Weights of a small transformer language model: 3.9M parameters, 178M tokens.
MLP neurons of a small language model. Each row is named by its layer, matrix (gate and up: input weights; down: output weights) and neuron, and shows model dimensions 16-111. Each number is 50 + 15 x the weight over its row's rms, rounded and kept within 0 to 99. A neuron's up and down rows have the sign that makes its largest values positive.
After each neuron's rows, "fires after" lists the tokens most often just before its 100 highest values on Wikipedia text that the model never trained on; "fires in" lists the words (lower case) most often at its 100 highest values on Wikipedia text that the model never trained on.

L4.gate299:54 33 63 47 46 34 36 31 24 59 42 54 38 45 48 21 44 76 55 53 62 56 45 31 65 39 45 48 52 62 52 61 41 77 46 55 53 46 44 37 41 09 67 74 52 27 41 51 42 13 37 38 56 34 32 25 51 20 58 47 39 45 51 22 71 68 39 13 52 76 56 53 57 57 63 67 49 65 65 32 50 54 37 15 45 46 53 75 88 55 40 42 42 55 53 51
L4.up299:65 53 37 24 61 43 82 56 52 60 30 59 56 32 78 61 46 52 53 42 60 56 56 57 45 50 46 56 75 57 56 54 15 45 41 51 23 49 68 63 48 66 75 85 64 48 72 38 98 70 61 45 63 60 58 57 60 36 27 54 73 56 38 62 64 72 56 26 74 77 57 47 59 43 63 66 45 53 61 34 42 56 34 65 59 48 48 96 32 34 31 79 38 60 61 42
L4.down299:44 78 32 54 38 47 55 37 58 26 58 56 58 14 53 69 70 46 48 42 40 66 34 25 35 32 27 52 50 58 71 43 67 58 31 44 46 31 44 72 77 52 53 33 40 50 19 63 75 63 56 61 55 54 45 66 82 58 56 54 41 53 58 54 36 22 42 55 76 29 56 57 64 76 40 69 51 51 46 42 52 34 53 67 47 56 44 38 46 32 45 31 54 74 37 33
fires after: " bec", " ", " H", "duc", " I", "y"
fires in: "became", "his", "education", "its", "everyone"

L11.gate332:17 32 66 60 59 31 70 61 41 35 53 72 55 79 40 75 45 60 43 44 29 58 37 60 69 43 54 48 66 48 46 25 48 62 62 16 40 60 57 51 55 55 25 47 68 41 55 46 63 76 44 69 31 40 62 50 60 66 73 45 55 81 45 49 48 61 67 17 37 64 57 41 55 18 49 56 65 65 74 51 73 64 42 61 47 62 48 59 24 40 49 67 56 49 38 50
L11.up332:62 62 45 46 61 72 39 55 29 38 30 34 88 41 59 27 68 31 23 67 51 44 54 53 44 72 17 58 60 57 32 35 75 56 47 67 35 54 49 71 47 51 51 70 69 63 42 66 58 57 63 43 53 46 36 38 45 39 45 39 54 64 62 72 67 59 44 48 67 44 48 45 60 80 35 50 22 79 34 51 33 37 41 37 44 84 51 41 51 33 48 66 29 69 54 45
L11.down332:50 44 42 71 51 72 49 53 69 61 46 27 55 76 51 40 50 79 70 47 72 45 27 34 67 44 53 51 45 34 40 54 64 33 61 38 54 79 41 64 45 34 32 54 57 40 44 33 63 54 38 38 44 38 62 26 53 55 26 33 68 86 25 42 32 46 48 36 50 24 73 62 36 31 26 32 43 58 62 52 64 58 77 69 45 65 30 49 42 26 55 69 66 40 31 58
fires after: " \"", " N", "'", " Y", "id", " E"
fires in: "not", "it", "i", "you", "never", "t"

L4.gate447:45 58 38 77 37 57 42 55 23 56 56 36 34 52 70 52 42 31 46 38 43 28 58 57 55 38 54 39 48 76 58 65 62 63 79 59 57 68 47 57 50 39 35 54 22 58 52 67 73 54 52 55 47 47 51 45 44 26 33 24 43 63 50 33 74 43 45 64 35 74 14 39 53 07 65 53 31 75 37 67 40 62 50 48 64 63 58 41 55 29 77 34 27 77 68 48
L4.up447:58 09 72 76 30 40 75 57 59 50 36 45 55 48 48 53 36 42 77 45 40 58 57 45 52 78 51 60 38 48 74 39 78 68 30 54 59 55 50 50 20 51 56 49 33 62 38 55 41 49 69 49 73 56 57 55 47 56 47 37 67 62 46 50 47 84 46 42 68 34 38 74 24 64 58 59 50 52 50 71 62 26 52 51 43 63 60 68 46 88 45 55 79 68 66 59
L4.down447:61 48 32 44 51 44 40 46 52 49 34 59 53 47 49 40 74 40 62 50 65 33 40 39 61 43 38 62 41 72 76 40 55 55 25 38 35 48 47 54 54 48 39 67 28 55 27 35 34 34 59 48 59 24 41 30 62 52 36 33 64 64 57 33 75 31 83 90 47 43 24 77 42 68 75 46 38 66 44 45 43 69 50 06 62 20 59 32 48 62 52 31 39 56 55 51
fires after: " O", " H", " s", "O", " G", " sy"
fires in: "on", "harley", "saying", "harvard", "say"

L7.gate169:60 33 44 81 65 47 62 46 43 32 36 79 28 40 41 85 41 62 34 73 39 63 45 59 50 65 10 41 30 48 56 60 51 65 71 78 75 51 60 62 47 68 83 57 37 58 65 56 66 57 14 37 51 61 49 34 55 48 52 55 45 68 40 56 49 58 42 52 47 60 46 46 19 39 59 57 36 56 57 46 56 58 45 64 52 72 90 71 60 48 50 46 69 62 62 30
L7.up169:45 57 65 54 61 53 35 42 51 45 51 72 36 99 55 49 45 68 34 31 45 67 70 42 81 60 20 64 33 79 51 63 49 78 51 42 39 62 44 62 48 54 61 60 60 26 56 36 54 29 25 41 51 51 56 81 77 58 30 43 32 62 64 54 34 51 51 53 40 53 47 43 59 49 22 57 76 55 49 43 67 27 65 50 78 69 24 62 36 40 20 27 50 22 61 44
L7.down169:42 71 38 56 40 52 26 58 57 39 29 48 50 36 89 62 58 43 55 43 58 49 61 56 54 17 29 37 33 40 54 66 61 33 38 45 47 22 22 61 50 45 59 40 50 68 38 46 28 55 47 54 40 31 53 60 70 52 39 50 40 28 81 63 60 52 34 35 54 54 71 53 47 17 23 72 64 65 52 54 87 52 25 35 52 49 47 46 96 79 43 42 52 52 45 61
fires after: ",", " He", " he", " and", " who", " she"
fires in: "a", "was", "became", "had"

L7.gate177:25 58 43 53 62 52 44 52 44 54 56 54 46 19 71 35 64 59 46 54 97 29 60 37 42 35 64 34 51 64 51 58 50 73 25 52 70 49 61 62 40 35 54 74 53 64 33 54 72 88 44 61 58 57 63 42 47 46 45 51 53 33 54 51 84 29 58 40 54 63 42 36 31 52 52 53 68 44 60 13 27 47 52 49 64 32 64 51 71 76 48 61 61 67 13 43
L7.up177:45 49 62 66 34 30 46 66 69 24 52 57 53 42 76 66 58 65 64 39 52 59 23 56 43 31 41 43 57 45 59 82 70 42 41 29 54 54 77 40 54 54 42 65 42 67 69 39 55 58 30 51 63 63 65 73 52 55 47 38 34 49 46 43 53 31 34 95 69 30 32 55 82 49 71 67 40 58 52 57 39 37 75 42 61 56 40 49 41 65 82 61 63 69 46 52
L7.down177:69 34 48 38 83 58 48 06 31 59 71 64 41 57 20 36 71 57 55 31 35 66 48 43 53 46 54 58 40 52 36 36 38 44 28 76 46 54 38 50 45 50 48 67 69 51 42 57 75 52 79 50 88 43 41 37 58 70 23 44 42 54 63 69 51 47 48 63 65 41 60 51 47 58 13 32 45 35 62 48 53 50 67 60 57 26 73 46 61 49 56 59 50 45 37 43
fires after: "b", " serv", "F", " |", " US"
fires in: "born", "served", "the", "silver", "nascar"

L7.gate307:54 35 48 99 63 57 47 36 41 35 46 60 36 78 48 66 62 49 44 42 35 62 37 57 58 56 53 41 35 60 45 60 67 52 48 37 72 37 49 49 57 79 59 34 70 72 48 24 65 35 42 49 68 61 47 70 69 38 50 41 51 71 54 57 64 65 17 27 61 39 44 43 40 52 41 65 36 39 65 69 76 28 47 45 68 35 75 62 58 61 63 31 58 48 55 46
L7.up307:45 62 54 43 49 71 57 58 53 28 58 66 69 41 60 21 51 54 66 59 77 37 96 51 66 66 77 59 53 35 43 56 29 60 66 39 54 54 49 39 72 27 56 57 76 57 45 44 46 52 29 58 52 64 31 46 41 27 66 29 37 45 72 45 36 20 36 57 27 50 59 42 45 36 46 54 35 29 43 61 68 60 65 28 60 24 43 33 68 42 69 50 46 65 43 61
L7.down307:32 46 70 34 73 37 43 55 38 57 39 35 41 43 51 24 63 39 63 66 89 31 53 41 16 44 59 56 83 51 80 34 30 52 35 72 29 47 36 43 53 43 55 84 37 72 49 71 81 46 73 37 33 43 46 55 33 47 59 55 50 34 62 69 58 43 57 46 22 38 64 51 73 53 65 39 54 25 35 43 48 51 59 27 12 99 71 45 62 69 44 38 44 30 46 48
fires after: ",", " Th", " Al", "s"
fires in: "which", "who", "that", "thomas"

L6.gate140:16 50 64 47 47 65 37 33 46 37 45 83 49 69 54 57 55 50 53 51 41 46 55 44 23 62 60 67 50 50 65 46 29 69 51 49 31 54 63 45 43 42 74 42 55 52 54 46 55 42 30 50 35 65 52 53 09 31 65 52 64 61 42 79 41 04 32 63 57 54 32 35 53 58 42 71 88 64 45 42 29 52 56 70 39 53 52 43 35 57 38 49 58 55 46 45
L6.up140:37 19 75 54 89 57 29 72 57 31 43 65 54 57 37 24 56 48 60 41 02 72 39 59 53 38 22 66 56 33 53 51 72 48 39 26 51 35 51 38 60 28 36 36 46 35 40 39 72 46 41 24 55 48 45 63 33 59 64 27 73 50 61 66 43 48 77 53 55 62 15 61 44 51 52 67 41 63 64 53 63 71 28 53 57 58 57 48 48 48 34 49 59 36 59 37
L6.down140:45 59 29 71 51 58 27 39 37 57 53 09 27 94 47 48 35 55 43 30 54 44 59 68 82 48 25 42 56 75 23 56 32 35 35 49 63 42 66 57 61 65 70 53 69 69 29 43 67 38 68 48 52 47 37 50 27 52 59 39 54 39 78 59 64 54 62 69 29 79 50 33 29 70 35 25 68 65 29 38 53 40 63 47 52 59 47 53 56 30 36 44 35 68 41 45
fires after: "f", " d", " sh", " c", " he", "iv"
fires in: "would", "did", "should", "could"

L6.gate33:65 50 42 47 27 59 58 40 59 60 83 54 39 28 59 52 49 70 44 34 72 51 38 57 43 43 33 36 44 43 66 62 59 44 56 45 83 64 45 70 53 45 44 78 51 40 30 54 53 25 62 72 26 66 23 49 58 37 42 33 32 69 74 34 53 53 62 33 75 30 46 70 56 69 79 39 61 36 70 62 66 62 51 65 53 32 56 54 47 42 63 54 36 35 62 29
L6.up33:31 44 36 52 92 52 75 73 43 25 37 38 51 26 40 40 48 28 47 67 49 41 58 45 70 59 61 30 47 57 52 87 56 37 52 31 96 25 70 53 83 46 50 66 59 27 27 49 45 69 61 53 43 64 39 46 71 44 25 38 31 43 50 36 66 68 70 54 75 42 46 46 21 46 43 15 46 44 53 66 27 53 47 64 59 53 37 49 75 33 70 55 57 58 45 64
L6.down33:42 40 40 54 46 61 46 43 40 22 53 41 85 39 20 63 63 55 38 50 62 24 39 68 51 70 55 38 57 63 35 49 25 65 48 57 13 36 30 63 53 79 39 46 59 32 48 39 43 44 57 67 77 49 48 52 37 60 51 37 47 40 43 42 75 49 42 42 65 42 49 56 94 51 41 67 19 53 40 69 77 43 50 50 68 37 35 47 51 53 38 50 32 68 42 71
fires after: "or", "ober", "U", "ue", "″", "y"
fires in: "robert", "georgia", "n", "queensland", "george", "usa"

L4.gate312:64 32 43 66 39 77 29 61 55 43 54 60 46 67 52 87 58 56 28 53 34 48 53 72 36 33 49 41 58 64 47 06 53 53 40 31 68 46 35 71 60 77 68 60 61 51 51 61 48 32 49 68 45 40 64 52 55 38 58 23 59 49 17 53 34 14 51 46 47 37 77 27 41 75 64 53 18 52 37 67 54 43 53 51 43 26 25 66 34 45 60 48 36 42 37 59
L4.up312:33 67 86 48 42 69 29 55 48 69 80 29 53 39 63 70 49 54 76 43 58 44 62 18 38 51 53 44 57 29 57 46 46 51 63 62 62 73 39 36 42 40 73 37 46 67 43 48 54 39 52 55 62 67 63 64 61 52 40 46 64 56 42 40 21 60 63 55 26 73 52 48 55 76 44 37 36 19 42 63 51 36 77 57 45 38 55 58 16 73 80 41 69 38 46 52
L4.down312:69 47 39 53 01 42 47 35 44 54 48 33 71 48 28 47 53 54 27 60 61 44 37 41 54 39 59 60 61 49 63 71 57 87 54 65 42 74 60 40 40 68 67 42 31 53 51 71 83 42 72 72 36 59 50 32 65 94 73 57 48 60 40 48 56 60 50 29 59 61 63 78 41 50 25 63 67 66 43 59 71 44 49 25 50 71 38 57 54 57 42 34 53 53 54 43
fires after: "ers", " v", " p", " V", " P", " m"
fires in: "version", "past", "master", "prize"

L7.gate434:60 43 70 50 36 40 76 21 32 44 72 84 32 45 67 56 71 46 65 65 89 57 59 68 35 43 61 37 54 43 47 33 64 61 26 24 64 32 60 56 39 77 68 46 40 43 52 43 65 45 51 78 32 40 58 59 43 51 42 50 23 56 24 52 26 18 36 58 36 88 48 66 67 41 61 41 46 56 78 58 56 38 68 49 66 51 38 49 53 50 83 52 45 47 38 46
L7.up434:66 24 55 63 66 42 36 45 31 49 49 37 48 61 60 38 56 75 60 55 65 21 41 38 41 39 39 51 42 46 79 35 43 43 83 49 54 25 55 28 32 51 27 74 52 57 46 69 49 36 53 34 62 57 52 33 61 63 35 36 45 65 43 28 65 51 27 60 67 31 45 57 36 44 44 59 59 85 31 23 62 85 46 57 67 37 25 45 71 29 34 60 49 26 56 36
L7.down434:45 49 31 57 73 49 11 46 70 64 44 48 27 62 72 37 53 22 64 63 57 57 51 60 52 61 33 54 26 44 47 39 48 20 32 65 59 40 49 38 53 35 47 61 44 91 45 50 42 43 50 39 55 65 42 70 82 52 37 28 72 64 55 38 56 54 39 47 58 51 61 68 61 43 47 44 83 42 36 56 74 48 37 26 45 45 61 72 40 47 70 56 71 43 49 61
fires after: " c", "am", " G", " dec", "c", " b"
fires in: "can", "called", "gallery", "call", "cambisol", "canals"

L6.gate328:39 20 53 54 63 58 24 33 52 75 38 71 77 51 53 60 47 31 27 44 75 34 69 76 53 41 35 59 41 38 52 59 44 60 59 41 41 52 59 26 37 38 35 42 57 47 42 28 53 66 51 50 33 59 72 60 81 44 30 44 77 68 38 35 47 45 40 65 48 19 48 42 33 34 41 45 48 42 58 61 68 25 30 37 31 64 56 61 40 71 37 21 48 52 18 47
L6.up328:35 45 27 69 45 75 40 62 44 53 88 26 75 54 30 38 41 55 72 30 17 29 51 48 61 63 53 44 47 47 70 50 47 38 63 47 40 42 30 39 36 51 16 51 78 61 55 25 07 60 34 53 25 46 75 28 48 56 62 33 49 36 24 41 48 42 38 23 39 56 37 37 65 40 68 48 60 46 41 65 27 23 58 33 52 70 50 29 35 60 40 52 46 57 73 44
L6.down328:46 38 40 46 37 62 58 57 57 49 36 66 50 50 30 59 34 33 21 54 52 63 71 28 33 59 48 19 60 76 59 42 24 61 37 63 54 64 39 57 53 56 66 40 58 35 52 24 39 45 58 55 70 65 38 63 76 59 56 73 53 54 87 15 62 35 49 64 48 51 63 46 54 37 40 44 59 42 37 56 69 43 20 43 51 46 42 56 26 42 58 45 70 83 43 41
fires after: "ang", "ik", "ines", "es", "l", "i"
fires in: "like", "chinese", "language", "liu", "jazz", "yugoslav"

L7.gate443:66 47 49 48 63 64 75 54 32 67 67 35 43 52 83 40 26 36 52 35 51 47 41 53 38 06 53 81 71 41 48 62 69 55 28 48 52 64 23 44 46 27 55 62 63 29 53 40 42 31 39 56 60 48 25 32 58 46 52 49 33 48 28 59 51 44 25 33 50 62 54 88 35 55 41 48 24 50 79 49 42 49 39 29 99 62 41 56 59 31 33 47 51 55 38 38
L7.up443:60 39 41 37 71 13 52 69 51 51 45 66 35 44 65 54 46 67 38 70 77 33 50 41 49 30 64 43 30 62 37 21 47 60 18 49 47 64 52 47 47 48 39 48 84 33 19 58 57 58 53 46 61 71 57 73 21 29 42 54 73 20 63 23 39 38 53 35 59 50 46 41 62 82 38 60 57 41 51 56 31 58 40 67 75 36 51 52 44 66 35 42 72 64 61 32
L7.down443:42 24 54 65 56 37 50 64 27 48 32 58 44 68 74 54 56 63 71 69 33 62 37 56 63 48 66 41 34 50 67 76 64 58 48 55 62 43 60 46 48 22 69 47 36 42 44 53 42 27 35 32 66 63 45 65 43 54 42 26 35 36 69 48 62 59 61 33 42 64 69 26 42 66 35 46 64 23 75 50 27 54 60 35 36 37 26 41 66 58 47 43 47 54 50 62
fires after: " Th", " th", "est", "st", "ur", "ar"
fires in: "this", "third", "critical", "destroyed", "ronald", "constitution"

L9.gate112:62 47 61 60 62 43 32 64 57 45 37 70 39 43 26 45 61 58 33 59 43 59 63 47 52 52 39 16 55 36 47 68 75 46 41 43 66 31 42 64 59 69 56 28 77 75 74 72 72 34 30 63 34 45 24 58 46 54 38 23 58 46 39 42 67 55 51 45 52 66 50 63 32 55 16 65 47 75 61 25 23 42 48 57 59 43 63 37 72 12 69 63 60 60 40 19
L9.up112:58 69 45 35 44 20 24 69 36 50 40 53 56 54 65 17 30 61 54 46 71 43 47 46 63 47 31 33 31 44 46 47 55 65 68 55 06 69 55 59 47 73 72 64 48 50 48 36 57 49 64 52 33 33 49 40 61 66 55 38 65 40 47 45 40 57 27 39 55 54 70 68 74 52 61 52 59 50 67 48 36 96 42 37 78 62 53 48 20 85 53 47 67 53 49 52
L9.down112:56 58 54 41 51 49 40 60 66 39 63 48 48 32 42 90 83 74 58 51 42 43 80 63 63 45 30 44 73 37 43 53 19 63 57 58 31 57 48 63 47 42 45 45 31 42 41 48 33 45 73 62 45 11 30 50 76 60 44 46 54 52 43 40 53 33 74 86 54 53 40 52 42 71 38 51 71 47 57 55 66 68 16 31 49 51 48 72 47 76 39 33 78 84 37 42
fires after: " for", " and", " where", " wh", " f"
fires in: "his", "former", "he", "full", "whose"

L4.gate349:30 46 60 33 30 49 60 35 49 56 72 18 32 28 59 62 62 61 63 45 36 56 89 60 27 28 64 62 54 76 47 70 68 57 46 39 61 46 47 51 49 43 76 43 39 39 62 59 61 44 34 45 52 66 39 51 44 17 44 43 46 69 55 69 35 77 34 67 62 50 24 38 44 52 36 70 47 49 73 71 19 61 71 64 54 62 76 92 78 51 53 39 38 54 31 49
L4.up349:42 48 55 42 51 40 59 41 59 44 43 40 23 27 53 44 55 55 62 35 30 47 63 48 49 34 61 35 44 50 33 60 75 69 58 18 48 40 66 48 55 59 79 51 55 36 57 45 62 32 64 52 57 99 38 58 78 48 48 28 42 48 43 60 57 69 45 62 46 55 60 57 62 27 43 46 58 42 42 45 37 64 73 43 42 52 99 70 46 53 50 42 57 60 26 63
L4.down349:67 03 65 59 64 44 36 70 77 42 31 04 63 26 38 54 43 10 35 46 45 48 55 42 60 61 63 38 44 42 44 52 54 61 61 71 71 69 53 41 44 52 40 45 35 66 29 50 80 31 62 70 89 60 36 51 50 68 47 56 72 42 59 73 59 81 56 62 59 54 50 38 62 47 45 63 59 61 38 49 42 58 53 64 46 45 47 43 64 30 30 63 49 61 53 26
fires after: " O", " s", "O", " S", "ep"
fires in: "on", "son"

L4.gate324:46 33 44 42 56 53 53 52 46 48 40 54 43 18 41 69 56 46 46 56 58 67 62 62 47 24 59 64 70 37 63 66 11 24 06 24 66 71 30 55 55 50 43 58 63 43 57 16 53 23 38 22 64 66 56 63 56 76 48 28 73 56 63 56 66 41 75 51 36 54 52 50 61 47 71 41 62 34 59 69 52 40 68 30 53 43 29 59 58 54 47 54 74 45 44 44
L4.up324:49 52 33 47 68 39 48 42 50 48 60 47 43 66 36 49 63 69 51 44 36 55 67 26 44 62 67 56 65 28 37 51 74 40 78 44 36 49 38 52 43 50 29 53 53 79 75 34 65 44 60 54 55 46 77 36 57 39 55 42 33 48 65 50 61 41 68 25 55 27 51 62 63 50 51 92 17 54 68 49 25 55 38 49 46 50 32 49 47 54 33 25 42 45 37 51
L4.down324:46 40 46 49 41 58 61 59 35 64 72 05 41 63 63 37 56 64 42 47 52 30 60 43 40 27 35 52 75 60 63 53 44 57 67 57 83 48 40 49 54 58 51 73 25 71 39 62 63 28 72 59 59 44 70 62 52 61 53 40 25 68 40 23 67 42 51 40 82 69 76 46 55 74 54 53 37 53 48 29 36 34 54 42 48 68 53 77 45 27 52 37 62 48 26 23
fires after: " bec", " Fran", "ro", "c", " J"
fires in: "became", "france", "brown", "james", "bennett"

L9.gate173:36 45 30 40 63 63 33 42 33 78 42 76 66 44 51 22 56 40 62 53 37 53 50 61 16 49 29 63 45 59 78 47 67 45 41 73 64 43 61 42 53 62 53 22 50 41 43 30 35 36 92 72 28 38 40 46 30 19 61 59 64 49 57 74 39 61 58 51 39 61 54 60 64 48 59 20 52 81 61 22 65 32 54 17 38 49 77 52 57 71 40 51 47 52 61 28
L9.up173:47 38 40 54 29 32 21 70 29 23 60 54 53 39 46 46 61 47 74 38 39 46 61 60 45 40 61 40 53 32 62 38 43 81 54 40 42 57 59 43 59 69 57 52 50 07 58 87 48 55 59 66 27 38 72 64 33 64 41 59 72 03 21 47 64 35 52 48 79 45 41 63 36 63 72 45 51 38 53 71 32 67 64 41 50 39 68 33 49 73 34 60 67 32 64 55
L9.down173:47 36 50 57 40 49 23 51 50 52 76 68 46 59 39 61 62 53 27 57 95 50 68 63 54 63 57 61 06 52 43 34 50 57 63 38 28 52 53 49 47 75 62 35 41 44 33 52 65 52 40 59 36 42 44 41 53 61 69 65 39 47 60 78 86 68 57 41 24 62 49 65 14 61 57 49 35 86 44 71 62 20 61 29 52 47 41 46 56 52 49 59 36 66 46 70
fires after: " ab", "t", "ord", "c", "eng"
fires in: "about", "no", "incumbent", "order", "intelligence"

L8.gate206:34 38 60 58 30 62 72 61 68 34 39 68 42 62 66 59 24 81 29 38 48 23 67 57 29 34 23 46 48 57 49 56 56 51 50 45 82 55 54 67 65 39 52 62 45 34 58 37 45 45 37 70 60 24 55 54 63 27 47 54 48 57 42 50 04 51 58 48 60 43 43 32 42 54 53 72 53 87 74 74 57 56 34 46 40 65 57 44 37 39 48 23 49 64 47 28
L8.up206:61 31 38 69 42 46 76 26 46 58 59 77 41 39 58 54 67 54 51 56 57 62 63 49 32 46 48 50 49 39 65 48 65 59 63 54 63 21 55 47 45 45 70 85 58 20 46 22 27 57 58 71 30 74 54 49 79 54 76 54 73 49 76 20 37 57 36 41 53 47 49 26 26 47 38 48 46 51 50 59 65 62 80 40 32 33 55 49 61 20 46 68 53 62 50 58
L8.down206:40 51 39 44 74 52 23 51 47 53 32 40 65 76 60 46 46 63 31 55 79 49 67 33 30 32 44 51 71 48 64 68 70 42 41 42 54 81 84 49 62 43 63 71 36 20 27 42 44 42 40 42 20 35 61 25 67 40 31 72 28 56 40 56 39 59 58 29 52 37 28 57 62 44 59 58 22 61 64 64 76 49 58 56 52 51 34 40 37 32 33 37 60 30 67 64
fires after: " f", ".", "0", "/", "5"
fires in: "ft", "m", "km", "sq", "g"